Weights of a small GPT-style language model, trained from scratch on English Wikipedia.
Training: a variant of Adam for these matrices, 158M tokens, 9638 steps.
MLP neurons of a small language model. Each row is named by its layer, matrix (gate and up: input weights) and neuron, and shows model dimensions 48-143. Each number is 128 + 32 x the weight over its row's rms, rounded and kept within 0 to 255. A neuron's up and down rows have the sign that makes its largest values positive.
After each neuron's rows, "fires after" lists the tokens most often just before its 100 highest values on Wikipedia text that the model never trained on.

L5.gate32 [ 60 100 147 141  80 121 143 149 119 141 105 107 113 184 156 101 148 112 112 130 120 117 145 100 154 116 124 104 212 159 149 140 153 108 118  78 106 156 121 191 151 122 144 143 150 161  50 128 159 107  50 189 138 155 164  78 151 166  89  68 109 119  86 147 106 119 125  81 110 143 105 137 100 123 120 122  99 137 191 100 121 212  99 150  82  99 118 117  96 141 114 172 133 138 115  63]
L5.up32 [142 144 103 106 115 102 131 134  76 128 129 131 104 143 140  80  96 116 170  81 163  78 193 168 149 154 131  97 131 164 105  91 125 124 138 129 159 173 180  98 154 140 162 100 128 102  79 141  81 189 156  89 124 118 140 123 111 166 136 147 168  72 111 147 133 138 118 130 135  47  97 144 122  95 172 103  95 183 178 123 131  77  78 100  61 106 116 165 118 191 124 163  77 133 119 139]
fires after: "it", " loc", "iv", "stit", " serv"

L3.gate30 [119 130 120 109 194 138 111  91 159 117 167 116 133 175 101 162 152 127  92  83 117 133 144 104 124 106 138 133 140 130 117 126 103 172 160 136 156  74 113 189 148 139 195 154 137 143  95  88  98 131  71 217 127  81 148 171 184 158 176  61 121  89 102 137 151  99 126 106 117 132 126 125 106 131 140 104 103 131 145 122 128 135  99 172 164 110  75 129 149 140 160 112 122  69 138 175]
L3.up30 [ 92 156  95  95 124 140 147 127 119  89  95 105 116 190 135 205 124 168 109 113  83 161  66 113  89 120 142 158 121 147 168 128 178 180 138 115 182  96  92 155 152 137 202 114 180 166 132 116 130 222 112 136 144 101 111 145 180 213 135 120 153  93  79  98  98 132  98  86  87 188 118 128  90 146  81 117 103 175 154 177 169 105  82 176 147  87 132 152  97 159 139  99 135  55 149 178]
fires after: "\n\n", "-", " (", "\n", " for", " on"

L5.gate634 [156 160 137 156 123 199  74  84 126 114 146 131 104 142  84 143 160 125 119  76 105 103 142 185 143  89 198 120 151 162 105 128 137 141  96 123  37 122 199 128 120 138 133 132  86 157 126  59 133 119 146 125 138 159 183 133 182 138 173 130  98 166  88 112 163 129 155 124 164 131  85  79 125 102 158 155 111 193  87 110 110  69 128 177 204 135 165 158 122 139 160 108 145 150 158 109]
L5.up634 [127 145 141 101  50 124 100 112 144 120 172 141 149 129 150 162  98 153 108 112 125 124 114 172  72 131 118  80 145  85 151  71 124 175 132 135  72 110 186  86 119 116 186  56 134 141 134 142 161  96 167 178 185 119 164 151 198 121  89 109 134 179 128 110  53 160 177 136 121  66 151 128 166 137 169 213 155  61 149 128  90 114 103 111 125 125 157 185  94 148 105 104 153 104 124 139]
fires after: "–", " res", " years", "ue", "e", "ause"

L7.gate54 [ 91 154  93  51 109 171  78 180 147  61 159 138 116 125  75  73  99  57 113 121 108  68 146 129 133 141 112 144 113 155  83 135  93 131 103 163 135 141 142  95 109 140 109 138 141 118  97  62 156 128 147 164 121 157 153 203  87 148 103 127 148  68 108 122 133 133 154  94 158 108 178 171 170  54 129 143  90 125 175  91 188 120 164 159 125 146 106 156 125  79 122  98 134 110 115 115]
L7.up54 [ 97 117 178  72 128 135  79 111  99 106 156 139 144 106  64 108 128 139  87 133 158 148  96 127 134 105 188 118 117 121 123 168  94 163 147 144 149 145 145 159 146  95 112 189 130 126 165  93 132  97  79 238 184 185 177 150 159 130 127 119 111 190 157 163 156 121 108 136 168 172  95 160 105 154 156 124 123 123 118 129 106 115 148 120 164  60  93 143 104 111 134 133  71  45  99 165]
fires after: "\n\n", ".", "\n", " one"

L3.gate608 [144 145 151 174 122 115 121  87 124 136 122 136 122 141 191 104 114 133 193  96 124 149 157 116 152 168 185 129 153 119  87 110 162 159 161 158  84 151 168 145 157 137 151 155 141 166 131 130  83 147  79  90  49 158 126 122 161 161 176  71 115 115 125  82 139 133 141 110 123 134 148 142  97 116 133 164  89 106 154  84 119 145 174 118 143 106 139 167 154 111  83 132 149 161 125 111]
L3.up608 [113 128  78  92  70  64 108 141 127 142 145 188 125 118 130 123 147 121 108 149 131 167  91  98 139 167 130 153 125 132 151  98 150  84  89 130 103 133 116 125 129 202 144 124 139 133 173 154  91 116  80 168  51 169 146  74 135 181  84 124  86 131 136 162 144 146 111 105 100 167 118 109  94  98 157 152 121 100  97 196 125 107 187 194 122 181  63 162 155 160  75 150 110  95 140 205]
fires after: " O", " B", " In", " o", " G"

L3.gate43 [125 122 153 105 116 133 132 143 107 136 141 101 181 134 166 149 140 120 155 159 135  87  84 186 117 115  72 179 188 112  87 109 101  78 165 194  97 100 119 159 123  84  80 176 176 140  41 126 132 110  73 130 106 165  82 149 113 117 131 123 220 154 131 102 138 107  99 105 148 107  78 166 133 141 167  96 128 113 143 173 139  94 141 106  91 114 166 107 150 153 107 163 112 166 160 115]
L3.up43 [ 80 195 119 120 111 126  87 128 115 194 136 107  94 136 121 177 117 139 156  83 129 163  93 101 103  67  42 139  97  90 116  89 142  84 124 162 115  74 108 163 125 115 100 153 125 156  76 153 180 161 102 115  88 123  75 188 105 114 128 120 150 132 135  93 106  80  95 106 144  92 116 201  94 133 142 160  88 103 139 179 100 102 125 111  86 184 103 124 147  90 226 162 143 161  98 164]
fires after: " ", "2", "4", "5", "021", "010"

L5.gate271 [122 107 133 117  96 163 131 152 160 190 131 190 153 147 148 123  80 174 177 106 126 128 179 137 136 109 148 113 197 109 127 147 157 111 117 154 108 123 139 172 135 206 161 118 129 122 145 112  94 115  11 104 100 153 145 114 163 120 113  64 108 170 113 143 110 127  99 116 197  58 118  93 168 106 158  69 162 131 122 100 133 159 135 163 125 120 113 135 144 126 138 103 115 143 125 106]
L5.up271 [137  78 143 159  95 111 120 143 136 176 150 114 152 207 137  91 100  93 107  90 108 121 133 144 120  80 143 163 106 105 140 204 126 173 185 154 106  95 135 154 160 134 149 157 142 120 132 112 115 146 101 114 146 134 135 176 138  88 111 154 174 105 109 158 159 127 109 124 153  71 135 181  88 142 126 124 168 147 151 133 127 147 165  93 149 123 166 143 111 143 113 130 187  56  92 131]
fires after: " S", " s", " pr", "S"

L3.gate619 [116  65 108 178 152 112 203 112  78  90  95 131 165 147 110 144 100  87 114  92 128  57 140 163 143 139 135 125 122 180 145 170 110 149 114  92 110 105 170 116 116  89  60 146 161  78  71 127  48 132  82 132 111 131 170 162 137 144 109 133 124 103 107 189 217 109 130 151 131 126  89 115 146 109 123 106 174  96  90 116 121 167 132 131 142 157  85 139 166 181 184 123 164 141 150 151]
L3.up619 [101 184 118 101  82  91  90 134 137 162 149 187 183 123 113 144 158 133 120  68  96  58 101 154 107 111 162 139 139  77 131 158 168 104 100 159 152  74 128 114  60  69 103 145  90 138 110 115  91 157  81  74 123 153 147  92 149 152 197 181 128 142 142 118 117 111  98 159 126 129 136 169 124 105 108 142 149 144  83 123 117 127  64  82 116 123 145  62  86  70 112 126 140  92 117 133]
fires after: ",", ".", "1", " is", " in"

L5.gate446 [111 100 174 216 104 180 111  81 138 154 131 108  98  94 108 175 103 160 144  92 106 123 144 143 149 109  75 114 130 150 138 175  75 149 124 189  94  84 131 113  81 156 124  98 122 132 183  71 135  92 118 143 157 117 167 145 155 110 102 108 155 166  66 125 138  94 189 106 141  88  73 126 157 110 183 170 133 144 127 163 161 102  89 113 126 116 152 103 142 132 124 135 119 126 109 131]
L5.up446 [122 130 116 163  92  81  77 156 103 190 163 157 161 104  71 155 173 138 150 127  74 150 143 169 142  91  83 130 175 136 187 111 126 161 167 114  90 162 116  71 132 121  86 147  84  28 136 151 130 178 143 132 102 127 138 165 172 111  96 110 129 118 112 118  79 179 144 127 121 138 121  90 122 178 134  67 130 112 145 124 115 149  85 124 130 118 151 164  77 168 173 129 112  97 106 164]
fires after: " w", "oc", " s", " f", " S", " th"

L3.gate307 [163 141 161 121 123 137 150 149 118 165 112  92 179 152 108  82  94 166 165 124 111  97 158 150 135 150 134 122  97 118 157 189 189 166 141  85 143  64 110  83 139  80 107 145  97  78 115  93 110 159  89 123 130 144 154 122 131 166  55 131 137 133 104 162 121 124 123 116 169 118  58 120 170 133 198 110 172  94 139 118 130 132  29 114 130 120  63 158  64 134 188 108 163 175 140 120]
L3.up307 [185 173 135 122 135 130 133 103 113  98 109  83 113 124 114 105 139 154 113 104 117 113 126 176 173 173 119 138 109  87  93 141 174 146 188 122 165 131 138 110 177  98 126  99  87 123 143 127 117 206 166 126  91 142 162 133 121 179 183 114 119 129 136 180 148 166  71  86  83 142  83  94 139 129 145 170 134 121 158 113 140 179 109 135 192  90 150 132 163 154 171  93 119 160 166 121]
fires after: ",", " al", "1", " sy"

L3.gate158 [169  75 193  87 179 104 128 107 113  65 126 114 137 110 141 150 121 148  86 125 155 108 144 185 115 120 101 132 123 153 100 169 216 151 183 178 116 158 101 122 142 170 171 147 119 134 170  92 117 120 137 103  57 153 125 124 137 191 158 122 133 149 180 135 118 136 190 128 104 145 193 110 107 100 180 110 125 179 163 156 145 151 111 125 137 179 135 108  92  81 144  53 148 119  88 115]
L3.up158 [117 106  97 131 158 123 190 100  97 149 106 116 158 141  95 140  62 173  73 143 127 137  87  81 139 124 181 143 110 186 211 104  87 139 138 189 114 166  91 115 139 106 169 155 166 100  93 146 164 126 117 118 151  93 110 165 145  94  92 183 148 205 140 182 160 117 149 143 129 153 121  76  98 124 166 144 119 105  90  99  97 155 122 154  93 146 151 132 168  93 155 101  97 145 119 133]
fires after: " the", " M", " e", " P", " The", " |"

L7.gate628 [162 119 183  99 141 126  97  82 162  88 109 113 110 179 157 146 118 143 155 110 118 137 154 115  86 189 182 182 124 124 117 136 151 153 129 139 115 132 137 122 127 146 137 205  65 163 136 132 105 106 110 143 116 158 187 136 160 163 183 137  68 221 143  82 105 137 113 128 164 122  86 161  76 123 163 111  88  79 174 144 131 114 115 149  86 195 121 171 100 109 144 104 173 104 130 108]
L7.up628 [120  83 106 141 102 163 111 127 156 103 139  76 148 110 166 109 125 123 144 111 154 185  82 127  75 148 111 141  73 123 123  85  49  83 108 132 133 129 170 117 181  88 126  55 149 129 123 118 171  81  86 141 134 103 124 169 131 125 127 148  80 141 163 169  98 126 125 158 163 132 148 151 163  77 152 141 158 115 118  83  72 155 140 177 119 144 141 174 157  89 134  74 180  84 126 113]
fires after: " P", " M", " p", " v", " m", "res"

L5.gate329 [157 118 194 115 169 140 125 126 123 165 191 119 136 148 164 120 142 116 131 150 144  68 151 143 156 129 143  90 147  84  75  76 140  90 174 126  54 144  90 147  55  55  57 161 163 116  73 158 142 171 103 150 161  57  76 127 115 107 186 135 177  43 142 138 144 118  97  93 135  91 128 153  55  92 169 152 114  94 116 120 146 167 110 104 170 138 114  86 104 148 106 120 108 110 127 114]
L5.up329 [ 91 125 140 169 163 122  86  29  51 124 153 109 125 109 129  58 145 108 142 132 159 177 124 246 137 141  94 121 113 186 129 170 103 108 114 128  74 120 126  66 150 165  75 123 139 105  72 120  89 147 169 116 122  76 172 174 109  79 125 108 130  81 139 142 133  87 108 114  91 131 160 123 111 132 133 171 156 121  76  93 159 122 130  74 145 137 133 124 124 183 162 123 157 132  82 119]
fires after: "ro", " r", " fl", "ó", "-", " O"

L3.gate87 [159 151 160 142 178 135  86 114 143 139  90 133 138  84 137 161  53 118 111 144 146 173 181 157 136  99  83 156 129 125 154  64 157  88 146 156 109 126 119 133 116 170 124 155 112 190 119 179 134  69  80 125 186 137 135 162 164 128 111 140 135 193 122  99 100 136 149 131 141 110 142 127  80 116 160 120 104 147 110 113 129 180  84 118  74 154 148 133 135 154 104 102 142 126 157 105]
L3.up87 [ 64 124  86  96 129 134 112  87 108 158 108 105 120  86  97  75 127 175  97 135 144 187  99 160 110 133 118 159 202  63 132 149 143 150 124 111  91 159  64  88 155 102 144 155 138 129  98  89 115 132 115 116 149 138  87 107  78 137  92 126 123 124 120 134  99  93  90 134 133  57 165 148 110 151 168 128 137 131  77 158 149 102 107 110  86 191 103  84 137 151 160 134 161  93 136 170]
fires after: "3", "1", "2", "4", "Z", "."

L3.gate153 [144 117 163 129 150 109 107 145 131 184 108 124 115 105 128 150  78 105 129 102 105 149 158 135 107 165 148 145 104 127  82 164 183 181 142 173 120 154 129 121 155 189  71 160 114 144 146 144 126 160 118 106 138 113 143 159 192 120 157 108  77 138  76 107  94 103 142 125 150 185 124 171  55 109 141 136  90 184 146 130 118 164 143 101  89 147 108 131 106 156 145 124  57 150 131 101]
L3.up153 [103 117 160 147 138  71 135 159 114 157  87 122 138  69  90  79 130 114 102 160 156  71  79 113 172 111  98 113 125 117 141  86 112  96 151 141 130 141 117  64 125  98  95  98 108 126  96 119 148  88 103 124 129 115 206 144 190 148  80  69  68 161 134  97  94 139 117 128 149 136 157 137 152 128 148 123 116 162  87 136  51 141 177 137 132 165 102  96 115 154 130 153 137 119 137 116]
fires after: " O", "O", " to", " o", " and", " Mo"

L3.gate225 [146 154 131  94  84 132 134 121 112 126 136 193 129 159  89 103  65  66 120 114 106 111 160 147 118 120 102 153 176 180 151 185 183 183 146  81 140 103 113 122  95 116 112 158 102  99 102  63 136  69 111 108  82 150 139 168 126 175 122 132 160 100  98 107  96 145 194  89 137 102  76 150 130 174 183  63 134  89  87 192 159 149   2 156  91  93 127 101 138 222 114 108 155 134 122 139]
L3.up225 [ 97 178 237 125 131 141 101  84 149 124 160 129 131 150 122  80 143 126 110  48 108 184 177 124 151  83 100  98  82 138 127 145 127 158 114 131 126 102 156 142 153 178 114  91 160 124 113  75 139  89  69 129 118 129 100 129 155 126 212 165 121 158 103 123 157 112 150 193 158 130 105 139 132 146 127 132  97 114 103 109 122 153 148 138 119 129  46  63 158 135 133 135 114 132 109 147]
fires after: "1", "ort", "3", "2", "x", " in"

L5.gate394 [ 94 157  97 110 112  96 141 131 127 136 139 134  68 138  77 135 100 151 148  92  67 121 113 150 130 104  68 131 149 136  69 109  67 141 166 134 174 129 140 168 159 160  86 217 110 127 119 111 208 141 103  90 142 158 148 158 114 183 118 146 164 110 171 111 100 156 140 122  97 195 126 181 157 113 105 109 134 164 133 127  93 179 158 154 148 106 161 128 180 143 121 151  98 119 179  65]
L5.up394 [ 73 119  82 109 194  98 109 132 119 111 122 120 151  81 189 151 169 140  75 114 169 126 190 140 143 197 138 140  50 133 114 147 205 144 149 112 141 165 144 171 191 167 116  92 126 145 176 139 150  63 110 116 158 124 112 152 125 159  73 143 192 125 133 119 105 134 105 153 127 148 160 122 101 132 165 102  81 139 145  79 174 139  48 144 102 119 154 110 105 143 110 147 143 120 120 114]
fires after: "ubl", " he", " per", " prov", " writ", " comp"

L5.gate356 [132 104 139 127 131 124  86 144 146 162 149 121 117  94  88 139  83 155 124  92 115 135 132 164 126 161 178 179 105 174  77  82 156 159 152 108 129  96  89 138 153 172  76 146 177 162 143 130  96 114 133  74 180 181 124 134 187 116 182 180 142 124 126 144  71 118 135  73 122 156  93 130 164  99  97 140 125 181 165 211 150 151 102 140 135 144 157 130  55 125 154 127 128 122 117 147]
L5.up356 [144 135 106 108 128 106 123 124 127 111 137 162 107 156  66  86 145 176 129 130 130  46 195  96 150 112 152 122 109 107 172 104 146 103 163  70 158 158 108  94 101 108 153 114 119 144 118 130 164  98 135  63  95  72  84 118 138 156 163 150 107 126 171 134  99 128 112 134 157 152 129 118 152  71 142 160 155 113 109  78 140 113 153  80 212 171 167  86 108  97 122 119  80 116 162 146]
fires after: " te", " re", "|---|---", "ident", " em"

L5.gate407 [149 156 155 128 147 146  78  93 172  71 127 143 131 119 174 151 101 115  91  55 105 158 123  88  62 114 147 133 153 176 101  96 143 150 137 171 106 144 126  80 106 113 101  58 118 109  90 131  87 148  71 160 147 169 195 109 141 112  98  69 121 137 122 171 134  85 172 107 100  92  89 177  74 126 165 120 112 124 108  88 108  93 110 102  76 147 141 106 137 132 143 132 154  99 116  77]
L5.up407 [169 124 120 169 120 146 132 102 119 151 204 132 157 152 125 128 144  94 102 162 156 137  78 160 108 128 143  84 137 157  83 122 107 127 112 129 152 139  73 126 107 150 157 113 117 142 153 186 135  56 130  92 120  59 120  38 160 174 143  76 203 157 140 176  99 152 159 170 135 149 105 147 115 158 143 115 100 114 105 169  94 160  83 166 184 161  84 122 138  89 148  30 171 133  91  89]
fires after: " p", " P", " pl"

L3.gate181 [154  95 132 101  92 158 147 148 101 134 131 163  81  54 148  94 128  71 119  96 139 140 144 138 136  96 167 174 145 104  96 184 104 167 107 106 126 126 122 187 143 184 107 193 125 115 165  49 140 137 153 178 133 141  81 153 171 126 207 109  77  96  67 126  76  85 143 115 117 170 184 166  79  98 158 166 114 123 136 119 124 166 128  86 156 133 145  78 167 101 112 152  76  81 134 117]
L3.up181 [ 92 122 153 132 123 202 155 116 128 100 183 101  95 160  78 165 119 123 158 148 129 139 117 169 105 154 195 131  86  76 168 150 160 140 103 149 184 112 163 169 102 161 118 177 166 181 168 117  81 157  94 171 121 127 172 151 122 153 110  99 123 134  91 182 150 135 133 123 134 179 108 143 120  79 139 138 144  94 145 104 172  65  93 138 181  70 144 147 113 115 155 107 101 152 120  68]
fires after: " \"", "\n\n", " un", "\n", " G", " Year"

L5.gate570 [136 140 174 123 150 109  76 134 159 142 103 181 143 129 130 143 143 123  46 142 111 132 165 112  45 172 142 107 107 163 132 158 149  95 112 203 137 139 101 132 107 128 128 152 116 126 185  97  97 134  87 152 172 153  89 120 118 189  40  96 103 185 160 110 131 124 167 126 179 100 146  89  88  62 118 116 134 158 133 113 150 130 114 157 108 129  78  49 165 100 159  70 145 111  83 112]
L5.up570 [160 108 124 112 184 115 122 190 165 137 145 109 124 138  53 109 136 114 161 129 160 161 174 114  78 118  95 113 159 124 139 137  88 133 154 121 159 126 156 103 119 137 169 111 146  86 158 115 135 101 124 166 170  74 207 199  75 100 207 154 142 154 196 157 126 123 188 114 127 116 168  73 149 128  91 125 131 174 198 140 136 108 123 124  76 184  94  99 118  84 143 133 137 164 155 171]
fires after: " c", " f", " m", " p", "g"

L3.gate168 [107 119 171 137 149 183 163 118 134 127 121 186 175 125 156 124 108 150 147 153 102 109 140 185 188 120 134 158 141 100 160 182 150 122 128  88 139 149 131 119 145 109  89 182  79 155 135  66 138 132 106 103  54 127 129  68 219 139 115 120 138 151 125 158 146 104 187 107 131  92 149 148 102 157 149  93 200 185 134 114 154 155 117 142 139 132  94 125 141 160 128 156 180  62 179  90]
L3.up168 [100 163 176  64 143 149  52 113 174  74 122 120 151 137  86 152 144  58 216 137 103 148 160 170  91  95  94 133  98 102 147 153 146 181  53 158 136  69 141 156 107  68 117 172 147 115  97  75 105 123  92  85 122 160  93 178 142 136 152 138 136 129 102 156  97 152 108 120 115 148 111 146 161 152 204 143 116 131 114  92 119 133 100 108  90 101  95 127  81 149 133 101  95 105 113 127]
fires after: "1", "0"

L3.gate25 [149 123 164 199 174 129 126 149 174 166  87 128 126  83 144 141 152 121 120 138  80 174 174 153 141 127 142 132  87  94 147 171 114 166 138 122 128 139 111 168 154 128  86 142 134 131 143 119  83 131 147 128 103 153  81 107 146 194 164 117  90  95 111 140 142 109 161 152 123 128  85 167 138 133 132  97 137 137 131  85  95 213 136 147 148  63  59 163 132 131 144  98 148  95 158  45]
L3.up25 [105 140 136 122 129 170 100 118  89  82 124 146 151 178 163 129 107 186  72 145 133  77 198 160 146 127 125  97 106 160 150 128 172 157 117  89 120 221  81  74  87  90 137 139 144 100 112  86 178 150 110 148  88 136 118 150 128 187 128 124 113 107 106  72 117 147 120  82 115 107  98 152 121 116 115 104  81 141 148 124 155 148 102  66 172 133 137 120  98 155 158 127 184  95 116 123]
fires after: "s", " in", "\n\n", "2", "1", "7"

L5.gate148 [123 106 155 149 116 175 127 120 126 127 131 153 168 121 127 181 114 156 177  66 131 144  71 174  86 114  71 107 109 143  79 120 181  85 151 104 100 161 173 132 136 139 108 181 103 108 193 182 147 119  77 187  98 187  86  77 189 133 136 147 116 151 143 142 106 119 118 150 126 142 121 160 108  91 170 149 100 179 100 149 137 145 179 166 135  91 104 157 119 161 111  90 104  94 192 134]
L5.up148 [133 191 164 148  94 127 125 167  42 149 133 132 124 125 126 103 156 124 129  99 160 155 152  83 107  93 119 142  95 124 130 112 143 116 122 166 173 143 157  73 117 134 154  91 161 123  72 127 109 168  98 120 142 153 107 114 149 137 126  59  98  86 131 157 134 133 122 117 123 214 121 126 110 132 130 104  82  87 103 161  82 138 117 149 100 170 104 154  97 213  96 138 111  69 123 132]
fires after: " O", " t", " o", " No", " T"

L7.gate345 [171 137 200 109  73 182 182 129 149 163 183 116 112 148 109 146 107 123 139 121 116 136 181  85 150 155 152 126 111 139  70 144 120  55 157 156 148 102 111 135  54 116  68 120 129 163 171 120 112 152 126 151 202 149 149 117 163 162 159 125 159 181 151 126 111 102  86 107  51 137 108 152  83 127 182 136 161 163  75 107 156 112 163 127 111 117 143 103 108 114 117 175 117 128 139 142]
L7.up345 [130 114 119 122 115 183 201  91  96 135 160 115 154 121 159 134 144  88 172 168 112 216 108 102 144 144 120 168 107  92 108 145  85 100 118 117 155  93 109  87 118  72  86 119 145 146 153 141 105 126 197 140 149 118 131 129 108 165 112 135  98  99 163 107 154 152 102 146 160 142 193 144 163  95 157 165 156 173 127  67 143 161 155 127 198 154  87 137 120 130  70 159 124 158 199  76]
fires after: " d", "-", " a", " was", " r"

L3.gate141 [108 146 138  63 147 193 134 125 162 141 179 143 122 142 103  98  95 123 101  92  87 138 163 161  59 134 131 149 140 141  71 167  86 163 160 176 117  96 156 201  86 102  97 155 138 105 144  97  88  76  47 156  96 172  97 132 185 208 154 102 141 110 157 167  67  71 114  96 118 126  76 135 124 125 159 108 135 114 166 116 143 165 131  60 127 130 101 110 143 131 134  90 100 119 121 135]
L3.up141 [107 115  76 109 107 124 162 147 118 133 189 134 131  77 116 112  91 135 111 113  96 152  92 124  48 181  98 117 156 154 108 105  57 238  79 150  88  46 102 157 125 129 133 142 167 118 117 174 110 106  66 130 108 168  74 109 159 191 145 154 103 104 156 113  82  83 109 131  88 141 122 105  96 129 138 132 131  68 151 100 134 102 153  20 131 117  92 138 120 141 151 105 137 131  87 154]
fires after: " (", "\n", "\n\n", " \"", "==="

L5.gate99 [ 95 177 137 173 134 120  96 152 162 112 118 165  73 127 200  95 147  88 142 136 118  92 148 142 124 171 162 188 179 138 105 140 147 121 134 165 126 132  61 203  79 128  86 102 104 100 134 117 101 100 156 138 132 130 112 144 149 127 113 113 174 113  85 119 106 177 150 141  99 124  67 145 146 114 132  76  95  99  98 196 180 139  98 152 164  85 205 146 158  99 111 126 181 126 189 109]
L5.up99 [155 129 168 126 135 109 146 108 132  82 113 112 121 133 180 225 190 135 123 155 124 114 100 141 160 116  97 128 156 145 120 180 146 115  60 129  80 139 138 144 135 179 114 154 134 146  77  82 149  97 179  92 105 121 165 152 105 141  53 182 160 162 143 136 167 111 127 164 110 132 152 157  86 124 127 175 136 125 128 134  96 134 176 114 124 115 145  95 136  94 165 140  89 162  79  79]
fires after: " J", " tr", " j", "ld", " cl"

L7.gate55 [227 125 155 162 149 136 169 101  83 103 133 119 116 112 132 107 132  94 119 140 123 100 182 174 104  84 126 168 210 121 122 135 133 157 146 192 125 152 108 134 133 151 136 147 116 121 108 120 110  66 143 131 142 167 143  98 150 200 103 145 149 132 123 130  95 100 140 153 151 146 157 110 152 125 154 158  98 143 129 144 198  78  39 179  93 136 130  95 132  93 140 130 146  42 118 104]
L7.up55 [179 150 120 112 145 125 191 131 150  59  89  72 112 133 149 192 124 115  77 148 147 114 124 172 130 127  99 129 148 130 175 125 133 136 149 176 149 138 185 145 171 132 129 110 168 132 110  65  90 112 134 123 162  74 173 188  89 105 126 126 102 128 125 105 149 156 137 168 102 178 187 197  95 153  74 135 104 102 151 109 148 137 108 127 147 162 162 123 117 102 129 154 169 121 136 157]
fires after: " P", " p", " m", " g", " may"

L3.gate425 [155 118 147  95 155 120 103 133 180 132 146 111  96 125  93 114 165  92 127 118  94 121 154 132 112 159 132 138 193  93 138 179 150 174  87 146 121 114 165 155 121  97  77 108  98 119 125 144  87  64  29 141 129 178 171 120 159 128 104  83 145 139 148  94 122 113 138 110 127 176 139 131 184 117 125 115  92 135 207 180 109 143 158 125 117 128 112 142  76 146 132  67 150  60 140  85]
L3.up425 [224  69 138 133  94 134 105 119 107 159 157 131  96 136 141  94 110  80 146 132 142  86 161 126  83 149 146 173 141 122  99 109 115 110 170 124 139 156 151 176 143 152 150 113 132  87  61 140  92 102 111 133 157  90  88 170 148  99 121 117 188 112 180 126 116 131 177 145  79  89  98 110 117 132  86 125 116 107 136  97 101 132 158 136 166 159 103 110 158 101 133  66 110 109 120 178]
fires after: "S", "T", " S", "B", " D"

L3.gate176 [125 149 142 123 149 136 163  86 144 100 175 164 120 158 100 159 158  66  73 126 159 127 121 153 139  91 112 145 116 134  82 201 132 133 193 130 153 162 139 122  94 135  87 152 128 154 197  98  87  92 121 141 174 157 156  98 140 134 154  97 200 126 144 189 110 132 129  98 116 117  61 191 135 106 170 150 140 165 144 144 140 137 156 124 108 162 114 127 169 115 129 150 174  90 152  83]
L3.up176 [113 100  82 112  94  79 138  79 110  55 156 145 118 131 159 107 145  35  94 159 166 146 106 112 135 147 131  70  91 154  55 128 160 146 148 103 146 147  92 106 154 131 129 102 145 143 130 147 131 141  92  99 177 150  93 102 130 129 124 152 137 123 105 154 116 179 116 138 101  86 162 131 150 170 121 136  91 101  93 142 134 151 128 133 128 143 135 140 196 141  74 186 196 132 134  87]
fires after: "us", " rep", " comp", " produc", " per", " gu"

L5.gate555 [135 127 124  95 143  48  99 121 156  99 111 132  56 104 187 131 106 147 158 102 129  49 109 138 136  60 124 174 145 165 144 149  99 125 122 120  91 115 122 142 113 207 116 138  99 154 130 136  91 130 103  75 171 171 159 156 188 123 100 126 180 136 135 170 138 114 130 152 108 142 108 114 164 116 181 190 141 146 160 164 188 157  93  98 135 112 106 134 160 105 162 121 123 103 128  94]
L5.up555 [173 145  90 145 142 193 135 165 116 146 156 134 125  79 139 129  86 156 108 147 112 123  81 152 161 117 143  68 118 116 158 152 127 135 150 101 156 168 114  60 137 116 175 149 124  96 127  93 128 200  82 191 154 114 149 112  85  80 118  77 127 213 131 116 106 137  66 189  99 120 109 141  77 156 166  92 132 152 138 104  79  94  93 147 140 118 123 106 136 164 150  31 154  82 191 112]
fires after: " s", " S", "-", " O", "eb"

L3.gate223 [ 82 182 167 159 120 204 147  96 127  72 146 126  87 107 100  80 108 129 106 135 135 146 173 155  73 105 138  96 103 119 165 175  83 145 149 157 144 128 157 153 146  68  83 130 116 114 154 130 119  81 136 112  91 160 135 174 110 145 204  94 107 162 138 149  88  59 137  97 111 136  64 101 144 103 104 108 154 134 172 176  87 158  92 113  82 180 105 104 138  78  96 136 146 177 161  84]
L3.up223 [115 133 198 135 116  92 106 139 117 130 122 149 133 133 118 115 119 102  82 118 148 149  91 105 154 109  85  83 112 136 126 110 140 108 174 134 109 134 166 146 134 107 142 123 186  73 106 206 142 144 124 100 111 142  66 158 122 169 235 148 142 156 175  93 113 134 191 138  86 107 121 137 132 122 122 133 177 120 155 133  79 207 137 105 146 221  63  99 156 111 113 117 143 184 107  82]
fires after: "\n\n", "\n", " \"", " (", " R", "|---|---|---|---"